Part of a small language model's weights: vocabulary 2048, tied embeddings.
MLP neurons of a small language model. Each row is named by its layer, matrix (gate and up: input weights; down: output weights) and neuron, and shows model dimensions 0-127. Each number is 128 + 24 x the weight over its row's rms, rounded and kept within 0 to 255. Numbers have three digits each. A neuron's up and down rows have the sign that makes its largest values positive.
After each neuron's rows, "fires in" lists the words (lower case) most often at its 100 highest values on Wikipedia text that the model never trained on. A number after a token or word is its count.

L2.gate426:091142098140099125141117136130143123095116128147137141196153173103107115122078148122150088127125150125131151119112147103131116107117120108115127109127152125186115104151112118149111146141161101138096108126121144138148137141113128169123125109129131136106116137167108169118079184184108107108118063119136149145134084102101138145133169138148094136131158130105155132126133124139153126149105
L2.up426:133106117109122163109170136115111101146087137150098118109121156141115162103120131117163080143151135115122107134132165119123119170123105132123117076165130118122117151070157090160128132142109176122145122169124105149150086102098155128080135175190152115109119131094125126100142106116131116167129158136106205122144122136110135155146144109110153093099153132142127160092143121148097175145160
L2.down426:134162131128095113153083095113155104141155095133141144141153119128103078164108138116106159113133135139153186134148105089147129116137143130124137194098121134119133114209123129083124119107144115107115129089112126156182142126152122117182120128079115130110136086145159163146119139150120139084163122131134084111118126117151096132169139135128101142161113126096161138134129147105183083133144
fires in: "as" 34, "an" 21, "which" 8, "when" 5, "was" 5

L4.gate384:146122071142123157117145138126151094118155130118125145113164201122123148093152096109139113124104136090148163097121143174142097082108126156135139115132129124167131111116111116107127141087115132173122158139115118128138137094079128135112130094108145115130102109105141093096114136171121099138124086131121139099154117133110114115153115120110093163152150143156145147116174141133131133108079
L4.up384:113131107143135137162112169157162147130111137112137166159097157137123138108097156139130107135129164133130174113136122139059119152132137092101120155125124090168088113093141142098128160144130146122139076112137133160155107107167155146099157158116099090124098189104131180149114139131147147109104191114150117128113139135122092142113098130139159132108105106136157123126115094158143121100136
L4.down384:166129066150096142112109129115169076113123101126121133105140101127160092137117103113127163110140120141137170116145124130165055114091129166119104114107098120120108095136075139088171132092092110127083134157122147112128114140109136110138121125120144139136128151140126085120121160149144120143155074154116120140156143102133137096116157114145113132149122127112133147130134128130135138113083
fires in: "as" 68, "with" 11

L5.gate312:163151103092096103160137104150140122157126130096122136116102160126150128086085152083142106117157072144134152106139109142120116111115160120109131090140137134160158108167143110135149136074135115139138133147158178156087129127100137072130143114120144170122158149123119186158136151104134133133084132114131132110163112117116157156140150112108127156068120105137082163154126078135126126109125
L5.up312:132098153096121095195136103121117129172073146150128098134128098104129170109150128102140121162082160103180136124132126112157106162113133191095182100117137111143143140129132120152141109160109138150129133135110131091143124100131141095118125146145112097115163096128111131146161132089116117130154092133146141141118104118170093137023111149134135117141150134114150157150161151122151112150107
L5.down312:106120107108101128099095141119162065158079114104113124080094116126112141126142150141147109102118133117112163142139089125107127134139112155124093120115157145106116086107137134101179141088129130125127114105139159158175130128121136105139157131095108170145095186118115122149139124103157161124105105113120095157147103095098112153140144107105099147129139099108128117185102174095079134113122
fires in: "was" 55, "is" 44

L5.gate189:118156123125116136126094142141128180094157102143137164127149190130145078135122122113096128114119100106096115135151136146161182075171109088162172115112128130131143145111123108134054114108089104131149124130129162127118122124086128120114154123146090159152137125136138090116139128087131146141147096122150131097120127118120152151166129153152183151099154126153125131130164142111132131170107
L5.up189:123121113141117144163124131136139138089125082144147135113110145111120094171178139113138148130139106098063136157145132140145169135146112135163156099127087147132181138167153125124132139090120143144122119144130148101080156147142139134133133145097085158178096187144103146128133119106111101113146079142128162109163131134109141155139128143132086158129125168151106151086126149130147149145100
L5.down189:132155137093126148130136093111104106141073145087093103135107105119118117132098143102123135127135148119156149131102116140116062141122127150111083125139122108139151164135130175120144103174171181134109092115145118110129127098149117126128123135120148073134113148119125162128117109139118116135090147121074103119125078125105072118152130107146090110128121103116134142144098142140132097175136
fires in: "she" 44, "it" 5, "art" 5, "junction" 4, "jurisdiction" 4

L2.gate361:115177167096162172074114089110115090142067161167110129129104123126105120124118126101142138093113122121119151143132097141133149153165109090138142145176150141185155125151135142111137139150130113185137147136137090090137141127131091136094127142100185112098157142116053110150151104112135117146149173131125126128099122138144156120136127097114148136117112156108154125153119159148144164102128
L2.up361:144073081128115114108102149100095163158144090169158105126126139096137135119105125150145133127126110128137140132109098114124125107110141120136149140116093136096133137126148140160161137134150138106130141181109117072084109135160150119139098104109147111130089136113187121119136090148115102163157054118113099121131152175053126152108136139119154103135140156178117116101108100140136103117121
L2.down361:115185155112161169145144111137113106132074155119098160139137104159117138103122158093138158103109131120111127140138137127154137185141086117131122137147167109176127134098112154102108162139144101178131115096154120108139148132114092134119129164104157163105183133107055147163133128106147143156124160119108164112122134115194170123145131082095134134122107146096143110159128153128129149141129
fires in: "be" 30, "being" 12, "was" 11, "below" 8, "belly" 5, "been" 5

L4.gate36:126148115118213165092148112114126148174158101143146136104154097082179146099149103120145110110097136142148113095135085147146105145117111138102118143145153106131088150160111175115157142112115099154157158118124121144147102132118153106123146126125099112118124127129111143127136140094145176133161136131116116130129142155160113154107121112136140126114129115174110105143151117125146137141122
L4.up36:145182136126145141062130121135117186127115131183125142117155104123138099125147114155140089154119133102196166172104115118150104118120126116137145137141117118093140144140087152167094126137127108116155145081125116117109129130127127135130168149148173149153135135124128130132169144128113126082130089139166149148100119124138110139156117150129142136127145142103107061095109110134143156110169
L4.down36:158127149135147118115121172137119136100158065169140137135161123112114116150086134077155158131161109132170130127112100103145142141104134105116150147117101137138115134125096101145114085136126104089147137100100118104155129097138136113084121143114149158140180135043137143121148137145107128039118146142114159143108139166167114110127095149148129170116123141113106103143116130081146125135153
fires in: "a" 65, "al" 11

L5.gate232:119055098086104114111071087121125124118067130140120166122094159155111169133136107097140090138121117113164126116117160110114133125129105178149112169162147157093144144117148144133087130132116118130152111125157102143177088102144158123135113113150106071111115125147142103115108170128143111126141125154139125117144121094127129129152128147105094133142120132101161126140063125107115118125110
L5.up232:150080096120088142080152106115137178124131132152113147135121147157116150146109101114167128127111140128161161108142145162137118144133126150125135172124104112101110172107075142123122137132125135105130083119155120101139138111142112139128104163112090100097114149112120090128145118150158101150160105136138159137127137145103126118131119114114097155150141143077188124125116103113150086089111
L5.down232:125169172142153138115145133113112172111172071159130071117193119136130120163124111106112105163149133148132132075124124139141085125131143085092184169097120127119101086169127151145141131153120093127116157125111153118110144174140110152123133121118134145138115121136115132165128110147151149113119142127119144149091159119082118107136106143153125092129162134119120124138177107099124153165149
fires in: "in" 48, "individuals" 4

L5.gate244:148090157160117117129126109145153133106152150106088129124153157152097129103138139138116125135060099136198124190144159129100114145085106156119136123141131171087181114169152144120137138123118100120114143103117138136102137148145096129100135115105144138154126137136150179130138105103129140151126099178080108154154139131141091072131121152123119138146093166115123151138158154150137137110140
L5.up244:116120102101094116134110099111143147129099093137122170160145144149080129135136141103116110125065133140116120075126084178106115130116107124119138134151172116081157076102201137118108114117175135100138116120112122099158156103098088134116156137134191130115128117141101087125167113113134131113136131127102124144123147147098094153103113112108184122113081167107105138119111094112123104140147
L5.down244:159147155113123111155162117132120114163158134142122116143126117130112115145154113153108176121110163127191144202138141106094066107155139132104179147141092092089123124125097158138138106096129116101176138119118104132115148153110119122153100117146102144167132120110111093123123143121107094115142137126102127108165177174129136099135125122098074115124112133098096117128089138154100131130163
fires in: "the" 45, "national" 21, "public" 5, "state" 4, "publicly" 4, "american" 4

L5.gate359:097145118182174165122158156102129149148128124089138145112099103117133107149108116135121157099139139133093140120104137115123106123136162100148096154114091146171147155157131175119113123162113158151132082164111139117110162134128100111118099162117149161118142155128119169133135122101163119079119138117129110144153183123121171108168179162126125120091091125125113100136120103107133118119128
L5.up359:168066109147176129160102152134100132114091129118162117131155107154164131112137070128128150145115104121110098122168127089126133084133113092133110109158104102105133097104123130130077120145124146148111134115110171151170127117128115137145115149144135129101156155098155130135136132091154143097086105106140150144134180131113123127147134131143093117147117142099107118137111102144138111113103
L5.down359:118128148152141146134131138111100140148126130128135156107113152134085116154139118118114150116120120123143139129133130090114111125164140102165125126086049113171158127169135153118102103187110177175123080148152125133103121170135106094099145134132130167099110124127120148128108158113144122107134128087103129175132187099111135130122139138112094121099092116128128098123132101122135152087131
fires in: "can" 33, "would" 18, "will" 13, "may" 10, "must" 7, "could" 6

L2.gate154:125094114138118143123128106115105083192143101105152172097096148129138105103156123104113145166170133145122102140138090124116114135104119141123148103139043093124126137109137166147088156128129115135091129129096114154127134124166139093138101155137147107110118113143115146116106128126194139090128126118138114166133120086132120128147126137203160126128147125113166116150134135112144129115120
L2.up154:177094112160100134103135077120129115185176109134136177095142153122122085170133109119128149163155151148121114119151122128118105126128097139112164114149061114105123147102118153143076128140142110128088130134098105159124125136180110143125081182122123124110116090132115145121121150142148155119124119114121104162101109090107117142150133139182157148142130132117150136154154134106167133129117
L2.down154:143155149140154116142152139106130176102161134151078081138181110145127152147123129176106083083156152143126126111147157169094131159137101139146106129122171165120147115134139094134127101138156111087148126157149137131139123153106137158146135118178129146142117128143185121129122124161124105117119084143113146098120140147105096119111140156100154135136142158093080143091152168166150120113121
fires in: "york" 32, "this" 25, "indian" 6, "republican" 4

L5.gate118:139076121106137138130137146145116102097186108128106121151115122089132120104125113131144124115089141148145083134131119136176143114111152124134109155170082193101154175132088104109122132130139113147145119106118125119135075125110077085142142158177166113084141133149082138149157135139101124102186180134100100133137145135131086073117145118120131125124128126145141113112132140095135126118149
L5.up118:130128076131127089137140113122117220147089113140157151117127100106110114098132163129138114185121131101119108119160111129153120139106133135148136124154154095114088140115110119081104141080105122127151106122099134109112116134157168130113140133077103144109108147084174174125136137137121157148110142139109152121137113131132135137150152168124157116133150089160122104145141139105174164114151
L5.down118:143180138135109117124095153121110094121169131126123096146160099115128118097124115128132159125136134128167121112136088131164118123104114121135104134108081151113104165134086137135105143137155124125102140083104101091152114097095102106083073156152128129121154133133111115120142136133130141046170143116133124118142136150121106072136140107174121149113136163118139141135134174115109131131138
fires in: "a" 67

L4.gate193:127104110141093126081098147137184137104133132115115128151119139142171105084165143155110121130106150162121119088127118122074143102126101139137142135121124157111130124112127154104125131127142107102126145105093120131139149123167142159109156184133113112136149132143136180131120143135162165171165138145110141116111161105157093059107159086107133119140142114148129110109180124127137149070119
L4.up193:130079170151131115107116128165130152127121113141116095084111130121152142091152133122095120163148126121097137102186095088122151121124139155139142151117128091185120069111128142151157126162174093137162091114090171083145143125125134107135148163134139121164143097160103093114114115113138137182155156093117115143144153125109129158113144116127163128126130145096076120101144112148110118124155
L4.down193:152190092091098125128131150080120126119115155143141130144134140140123121130106109114151144113079141080133161129111173175123111111131092134127126097124112147094121154122133106140151145092129170102150150127146083164076125137113165114110116116118118131081097189055159162176161154118150135104142132131128137121147134137107142091152118095085122118123174107145133120134133132114139150134129
fires in: "in" 20, "this" 12, "the" 10, "on" 8, "for" 6, "one" 4

L5.gate175:122102152139121130125097145097123098122134122145122080136152147124138113141122087143118129097138142121166112089143182090128120135119116114109118120146141137100161159134082093122136127098092134098112124146123101123087117124138156156107132171143139111148141106153156128103146149142079160129172152156105130126108117145106086125195144179112149155106105137155096106158113109134089132117142
L5.up175:145120127092123111139083116124078152111160152124124179165155108138096127130119094109110130132120135165159100121162144095123177122103145102125131162141175129064164122094137107117121114153146117105135132114140103096143089111118109132109175140121139158128081102122119153162139117117149111123096101114114141159124119090084132123098170113141123126103118143124071195149157151163137149141123
L5.down175:101125144152149146122180101135149108118122124107100053149130149151100122121117143135110149099122126131150183136133094154123121147134079114108132130158106131116142127148095160151143145106097153105101117086121124152113143100139145134168095127129110102096155099150185112085144144151131144158119172160121134082122145143161123108110096131113123144108126132121169095111095121115139131152129
fires in: "american" 15, "single" 14, "national" 10, "areas" 6, "professional" 6, "english" 5

L5.gate438:123140110162124089094127164182121143124129092148144114108128119087094135100139107073144148092085141132095101142165202144126124082121119136140141119136089111135111123130149113109127149139122099127119116138116120176147149104094116176172136141103121140128115146156087161123069136126127151105124151155123101105091109087164098136189125120126149112090146122138115133127122157120131093114145
L5.up438:133121101157136122159097106118125136138085142165184108134112126179079136098116138173172146090092135123153128174115166139091117142114100134130094116171122144125132162136159142089146142136123116125141134146136169128163146097126135124144121109117089118155112123137116149150122083100157092100136130131085129103133136122156100131144103149107162096118124171085136116122108162094125109116119
L5.down438:135108123118115162125158139102110105159140159150138151129141158131105134160106129111123140167145100123099147122130104096131118201129130136140106159101150132144145115171140166126099107101128153103137113139186117097154126125161121098099149102118166136105140135119136103112161146138102095127106118103090149135154133143054148139132135150097113136130115134139112103133114132092170159133132
fires in: "can" 36, "to" 15, "of" 7, "may" 5

L2.gate55:106085054130114101156097100144137094139117075125152145133119154143089089110151139106139136125118100136076143092110167131042174156129114106145136153140097116152127143161111128186162127111115130121138151101113101134149116123126127140097141153154129121096129157132126148100117115113147116129132139134121109119123131111141151143098108113144100132123146133101157152092102142162090117085165
L2.up55:099126086121081114167121114096148128144119104132116120090112138141119101175131115133117139106103105151098124090148148117060114164127094128122159128145101101155135092149119134182137127151092115147128144119093137097126100147117130163124130163172109128165164141153120149151131100121158135145143127138117134134105123123132136111117111140173107109150167139077170153094089141155139141115158
L2.down55:156126155121133151084151170117117149107128154131081105110136095146152143150107113117153090126148136111164102177145061129205104109115098144119108094130133163115169094099126146094103126159152108127112123161148127120082143136092134142132119131117145118143110107113094102118152086136104164107110118109157131120141125143121095109178146114126150144124123115162118115145172112092162143159127
fires in: "0" 93

L4.gate47:112163108131134148123164134125120106119140148110128118162139120105148148130069096128161146145090137091137149096137140135120165100118124118155155079127188120150135124117171111102081193077111140157120127121140129117112176097144129149133136164096154161115129129105127127108102160109106104136127161128150079114099110138134146148095154156104146121092131129116150171111182094097134117160128
L4.up47:191140116133134107084095152100136113139123140141065101152182143090170129109154151118131128108147141139125117120151116079153122143121135134094084153110088135136166121129116112112137157138173108154132142121120130100148100119107174102088122140111131129131110142153130147093147097155179104098129131108159131158149168155122156074149142130116121113131121152127133123154137101135119122133094
L4.down47:115109130140106152123127130146105175091099082140095136110144115120126116149109127144150119130072111148123126117077113132116177122148165124120143135134148122190105155094122117112109132106110105137137105115155133127106169125097071074099152181133156118120180143169110123115090135096100173130117131094137122106125121122151171092088151120126160136120139159130135150142147062086149127117160
fires in: "she" 53, "he" 32, "it" 5

L2.gate130:118170115151118148125142139159095129160122107120140131133152133129103127077141136124223144172102127127120169113132140085083153114128119087127126142098097129133095127112130178135136128137103132107138120143121151122122148111100129149112095133085127124136077117075134128117106151108153119143119126149051104165151150139119140122162111135134155152105091115143146149111147129141108133132117
L2.up130:107079129172134120152121120142126147149116152130132155071101168118150125148123115170116126093137137166169148147101141144153134090142101126110138130140118110146155153131161105089161106119136145166086144172111149144112135129125145103113148142134173156134147088125145106127123103136121163072147107134166118106067142135127104133115161125141150140133138119121108151149095126056112131136127
L2.down130:114150112144117145140131151171110110171151135106133123136144103139068131130168193108200152158109133109174151132139118125096167103118123108133102112115046091133101132112154185116127118127117137077124133131128130122123116122119077126134110144094123160160125129107142159094082165119138112112135130166110104159167139116116109114149114134117174148106088131113137125136147107145120153128128
fires in: "would" 30, "can" 23, "could" 11, "will" 11, "may" 6

L5.gate379:150101106152146127134148100103094090124161126105114140100128154146127141129148141145095094121153113080154127131165129108103086131076151148124136120151124138103107153129110127157113125119122101179121140125117144158162170143135123166121122129134167103143119077116151168169123116140095145098134123148156055092097142120159148143132104164090124127123125135123071175105112106125146142147088
L5.up379:108105104135120110165124116139164144100093134144117143106165097083095119149111140115154109085159133132156112096121109094164142120158135135095135140119143114140152127137167118110126189126115122146113163124121150170136114090100136088077150137129147132131101170122126124107138176179161129129150122106114182148133122122131138113142120123131099147112129098111172144149124098164140088128212
L5.down379:133098116133151123141144107113106139130113141125165142172163119125129142150115108119117092176140124117161141120126174074134072127144141147127139119153139116118091130158126134112100073150103088114174116132121147104136129148147116130159106122153127106093139120138141141096104066082134138156140107131121096097135118118143155165143136140073159118134124159117053141139152146117136130094087
fires in: "at" 84

L5.gate156:138127142145135146121160092141132116087132159072152088160182119127140166135127109160132164154124148139118144109122157139121135092146116094149123115114120097140122110111104150091131122144109144120167127114177137124097096139109088126089161134139137109126111152142129129092077148128157137118105141144111123138104104196131096105162143128143125153155089117117132145124158105113123116136160
L5.up156:151125119111146151090119137091117113159135141167142133143171150128111115167122172100111124154102159130184105112112156180148153143130108067122115126128110123125162136110143121108097170121144102128136130113137134083088146136072090117107142147110169133136103168145126123106128138130116073106164147154126145118114097170158115103136129086152117140157132156125127124072120117105106122147132
L5.down156:129099106103122121137143135120151165139113110096101156116147088089134154118122089154093119156123141175152149132122148105079103115122154169111137134162127180134079129142111131178157142093193165119109121143122089100125128104139169153113128135144141159125100155097124112140118118125173150123102137101089108110147147088117132129120160109126109120117121118124115112180142123135133171119150
fires in: "he" 62, "70" 4

L4.gate154:110125129148103123118106132099122147172135153161134127133118121060160148144160126135131140131121166158141121120143124155141118157145133092120138095145132117150098102142143143093116145115101131097134116151106162119133139124148079153126129208116123114135105068101144104143117135110183097143141116183081103130128115142112105143126148128186147186111166102134143102102128127138134130101117
L4.up154:120145100102086112078118149128124111103141126132115154156146117139112110127134162083118102127168163120121148156151133099141130081121112144075116161137109160123141100127153136123142120120104113139127154118107104095152185083135148107144125123108133150114081150143126167130127136154121132140082137120112183094119142130140116091124142140114166103139115182141118122080131091109091165108169
L4.down154:128121085150127167134157139133130129123127139108114102068122141120140127144129084114139139152086097138143116064111098105105131133125137131167135103093125117140121126110090113134132128137142145170136077108149134165123106164100120139096098125139117119111181103106102101121081085125152147124136116163127089180131106126075153135142104118138104156118133087141125136162146131141145074150070
fires in: "which" 59, "this" 21, "it" 11

L4.gate214:083146106138127124132149088169126096145171138127155121120101107156084091143110118130177130145107086108082126092105109118114165108115128099167162109145078125125125137137107112100087091134124101130083132126139154181157136108129114201118145146131131135137118137125106168127099111110140107150161129074129103115140135129146134143090183108147107103128125143130121140137175117138126133138146
L4.up214:118161102127143170124122142108145129127113128122102183097134119142094111156142133131178128136084167096074095114093146119137154121092128134178100078156111139146168136131074137140117103135126108146100098120107154133147118109140112229123140150115138153152084129108155095101109113106131139102145130110137147110135135155137093150079112144139118125130145094150099126160183123142143106140129
L4.down214:126079139067134145141134194110118106131140124135121124111148154142140137121143151104090131106108130119166105155144131149146124120150108140100100123131176109117155108125123131149166130173122163115162125142118148074096143114157110096134174124106128091166137117143100063150107134153125103124138129182071159139129112118177118136173125134079153144138128129142113121120108129138132106098110
fires in: "0" 77, "3" 6

L2.gate76:078141095136127112099121138138172122117107142086146114164163140100143111074162088144141140076092101133123104135096107141132096126172119138157133145111163110174127106112118117139163167131078095155084158116133120138125169119109131109134108060125118125114099112146110116126129091113123124151152108092113103153123109139140149127115089139110139146125131165137156103147129154115130055136147
L2.up76:125103096096096117129165128157145150200124122147116177126078142072124117105130133129090143158085127166128114114134122136114156138147163120091166110146117191087130144113137138151119141115098105148146137136110129132101110120120128124134094169093116118087114165111116125113153140168126124164072135141133159100125150144135113095158126114122152136114158112127150155136138128168169118097101
L2.down76:103139112153163131110114140120110130086112135140118122158188112110113132075122101121155106083089116107178123119155117116108089143140136127160123161127177115183128120109103118126160144104126144095120142114140154099118165125125108121121100065172161134138139122168148135091093135104148106115159111061149086138134102134125172132089146148100138139130095156129180121132101135091121089147154
fires in: "are" 31, "became" 22, "as" 20, "being" 8, "was" 6, "were" 4

L5.gate431:098133154135116115163108125144128124126140136132115149177124142110221148148085130120127131155103111133131109128140105141138094104134196153140156168151143109153155112133132120134122096131122117122148173127134149091110145121163139093147158128127181104110130155147173129113124174137125086096135130138134112097117117108117142118126156128120166148118114134100146169147143114128168140114119
L5.up431:123108105153100075151147133112112115160138160164145094151121061139125137100145141117107158112126127175162163211144106121106094127127126126080124159061113126162077136118145130119150163125178166116121104146106141109103182110150146069104140122130108097134133129133135117147105123114096131164122111142083154123151114136132131137116126120121121121132122125156120100142121123129101108096123
L5.down431:141125158106086127142132100111145139110138124157115153120089111145172134096150127125100136121121136085090147165142096091140108142074176147122116132149127111127142143144106115120150069157167122163090094113118143155112122144141136106113149115145121102132173106144124086167091138166173115146146129103117111112101144114116118149130134133093163086100103116105093106112116146114136110101128
fires in: "of" 44, "became" 16, "for" 9, "was" 8, "as" 7

L4.gate389:110111117123087116123140140126144096117134111136118160131125129158110151126155141150106090167103100113165145125085119138126113120083103149096160117102111108143095133140158106103118106121152188146091155136106098130159109115138141137155110126144073156151128177114117175157127121124115155102107112131139169115085163137114135126151161132132118149143145134111098133150125128137120128109123
L4.up389:147100121142109102148162127157151159091139130126114146142085123165082119154149132114086170129143081133123119119147161108099151127148152137138125091111151146093132107158162070108108164135105115188145100153156133109113059099149129133104143141141129107109091134139101122108086094130093104169137144162092129142138133114137133133151128138142137090159152113115113129105080158130127089136135
L4.down389:111161142099124082111097082105107103160099110147147123122144155138140139141128131115153119138112120111182117148121122153107130128106103084117146149100098135135104157099143136132109099135151144108122155140145129125161142159116081098191127111144124143110131137099117132125121142064121176103127123088125142073119139126107163108155161123108116177128125131134120121136144076092109161122102
fires in: "on" 53, "for" 27, "against" 6, "in" 4

L5.gate444:081087087074127188093149091081117138121120130144137135113139155071100143110142125129143127162120118102090132104159109149173121122141125101141147082128133113127124144141120129121119167133095128085181183117111147132127102151126125137137118129112125123142105129121170127091136105118128141091157130159102099131119163159129156128168155125126143135072143143158133155146178128122110129126160
L5.up444:120112101131140165121127125114086130094120167125150165125156123106131123143102160161097129191153113133160124128162084128171126095126147113142142106129122091105116139135113122171128142123159195138148100095115090169142122133126089115137125126142109135176131096141109105133087143107134136088136172163143097160138139079110131115134090191082163117125153130131109122114137143129130144132146
L5.down444:165144195120112113149106084094164124185141105113094126172093092130165124124083164147154114065123155121151163155116146158122090135097130096116092135108111150113125134106095126090135098106166099128106113113119085153107140120171155055089136109152126126127161137132145119165130128160135114105119115102090126128121110129082125118134139092149120108137123098121153112145122124143159133128142
fires in: "this" 32, "such" 11, "also" 5, "neighborhood" 5, "another" 4

L2.gate403:131118129081172159155126152098099147156110108138140122147171109120121145081129094130144164094089143107150150144162143117127123106153123107100142110112158152129141120109082117121196141137141137154150141119143110133095105147109132140142132098106138120123129130132164099104151082087112112091151147097132148129116167082134134116165159101095151102102127148137159131091119127167143134152130
L2.up403:116146112129122138137139204121097154138127125142134135125170133146111135135127147173129150134104103166125143111112160113139171101127099138124128090160099140119126132122128147117144141197161109159176118124117108153130142084128090165145114093134147131134104153079127127078124083097103109129087138113100104144086204143118101117127134151144144077139144164147116113114170138144170111148138
L2.down403:103120155117135108107131090099155114134120101158137114118156103117149099125129134088102139092120159047152119144162124127119115131131167104124147150111141147092106129106132139141162108049102133111087138115131151096121085161124140090131154126124157119119153137128139149181133163136125132150167126142153146129165079115153148117135111069119130149107111125087156149110079137135084128123094
fires in: "were" 35, "was" 17, "be" 9, "remained" 7, "remaining" 6, "best" 6

L4.gate7:132104122105116125139150179109133103131118153139103084164143123106115097144102153116117108100103113110075130101167121095112172156139108140151141126091154185155158125160153114138137132090106137106132141113139173131136132063116132128072120150106106174143124166119162125084119118114139164114116152159137147130139146120091084103144141133116138165144131159136123122122157116137148173164100
L4.up7:130146107150115137101182128119163132096142129120102130142174109103102124152073109144117106137106166134135147095123108172147119106139191128129124120140120146164134116105127079121092153141125108086119105100130148122117134122104110092141101133164112143138132100176125131120090123143129122106114116144139113151113166156136218140132129183136154086104119119136105157131151143139169161145103
L4.down7:097124138164102121160131153132137110165097132197107143132092139098144132155164087161141143088090126136143091152115119134110118083156138137152137104123116136146124108086131156140058115118109145103102146113133111130114098125145084152032154126135137131159142099119117131122107125100127171117119132156113142107153141121117108119165115162131144184131122158136135132119131133158171135161136
fires in: "he" 45, "it" 32, "she" 21

L5.gate146:112111139127108102142133125080107156098090143087122090113155060167126172150120138099145144130088076108152133116161111095120108145130099127145119167127115094168134119171110108157096138133078112145093130135135135118158118089145157082178145142162108115104135130098120138120133123082065160122135148122102119091117126129127122118099069118118143149148155148133116123095115124121155088134113
L5.up146:091126136132114145157150138132148158132093096129168159136173119123118119143148136124081116112145147121067149108159149123107128098149125104155098173127073113163092133137131148140121146099122117093131158124156095115130108162122181102107113144140100125167120131121078084141100118125138153135160152135141137140102126128181107137138112100148113149175108151086128110100128125169117147147180
L5.down146:147129128141177144125189094091129152153184112105138105135131144137150138126124154147113075175169128149171078136123163071148096150074134145133119120135163134126106146159114136128110130136131158108157138156145146126110108150171094146120127095112110099123142099141159128136150101137137123080148147109157173124138125129126124099199121121135135118152132151107127121119143121096077115127130
fires in: "by" 25, "0" 17, "with" 8, "in" 7, "during" 5, "contains" 4

L2.gate74:097129124108093135145124131146155125128142130127116116148161108127125124167104144117130101116166173141100132164137150094133145089108123129117161110102151110105107133146140061077118140155111130133085099101112102139157169112121122144100107123126135134148130115134128112107108150093139123139091124082156174154150143145115089131113109094095162153120186115120126139057126134146152159152118
L2.up74:126098105091144150136100130102104118134112135134175135156108158105106113098113156128123073147127120122170154071173150136171126166104157117099140114179127142182140111119136109143134073147116142126156154164139147130136103137117162130136091141104143124094155127109132130142143129143119153083065169106111148108114113106148108152109151109162117115112115084096139123131144133103098108125127
L2.down74:127146125114098136127140145145172122122149122126083108114142075144122115163101109131141146095147162147108116145070120107076123097130132129173144145075116100100081131127115110134138174152154115125129091089098110114114158156130097102118141124135102125135131132167143126106103146111132117134185092131158096154155173164100111145109111155113143125152126149129118148079120122151154130139135
fires in: "which" 69, "when" 31

L4.gate199:118163125161170119086140128089104125140139108115134138115122090129141099107120126099133150150132129150170133160166108126129138165111133140174131122136147118124117111145116116096137133136106087119091104134185128109147091164106181142110117143137131075121124107105155138099120082143147123070144169136134129115137071120138126119115122092147118101137123156149112104089088112156179145060106
L4.up199:106147123139142121140132151112135120132144118100062116127154113080152136154090161101145133142104099108107155127148114055147126161147137137133136085128109119129132196115119143126112148091103105132172103091158162098126113112125160181140143142132141090114159107114079131113096126156095116100151134132153163129113126135146121165132105097139087132097140135161127074161183095121099138126100
L4.down199:136126131083126148147111132118129129110134144172171168142082125155127131102151099168057126125140148133139137078140135171135097112130116137176130163137134127128105092122096106177131102196154156137115147155089109137106146162140089116116155110128121155136101142168181144135142127123165126157100098121097141124154122126129138102134151147120132113165109153112131150131087149121143129143172
fires in: "2" 21, "4" 11, "1" 10, "3" 9, "22" 5, "8" 5

L4.gate317:116144064143110116113136129146097174177152129132148123109147103143114121101105112107166149104086142132135148115144123113115128117134139130122137148131063131119140100133135162120110112154115142132124106171160109136117080115120116132119113150107125137108138130114103149139111128086126065132130081142128154159126189150105107137152140170070139123082133131134144078130120097110150105063133
L4.up317:105136080154129127108142152137102146174121122147155125150160091090122127169097134095149147088118101125122140141154133125128145104142090122128122122132104125128115113110151178062133126171133157137132088179128143141117121154098092113099102124114117148158116086140096154160099134097180120105129092123139131177145155108113128129137105143112102154096112117126152085102129129071130137103136
L4.down317:136112181128156114154134152139148080144108141181186133135142134161107137187170114127140121127157102105147089182123159117093134125151101110164131118118121104166119128114157148145111109153151146129104106140097154146117165185119092118133140112121124120115127116146120148109120114163158156141121153072113115186112162082100100111133126114135119103112099134152139114116171154121124151152121
fires in: "to" 57, "would" 24, "will" 7, "could" 7

L2.gate429:129086064125141128096149136159154146159147120070146123105113132136092124105114130083155095135118113121115132119119124114133122122156132177147120100106119083159088160148107132143103103114120151121172106126175094102127099156140106095067150121139121118107074126143118132127129127138082094120112154126134144111141132099120125129105123094130189152150157125139155127113160130102113132117097
L2.up429:106094109128129098130170150136123134135133097148143119120136128144107137100125120136134089092128106093104087117089108092127120137154143157145119112134124103119086161110143126117102111133124155076196118147163115133125100153151120088085156150118107110080108124142112126098158090147102101085192168106154173126160113123156113095101147104141170166127153113114127103104141098108121131074102
L2.down429:115166180122138119131145118101158162118197107174145145100154079134125105153154119148139126129140164142118111087110106106163113147101128109133162135115094162125136174104102138130110145123126122093111135110087136126149099112115155144168153119154141160168172109100155139121111108099143139112123139114115133126130113136141113128131158149192110147146141127093152122122132163095176173085153
fires in: "a" 67, "above" 4, "in" 4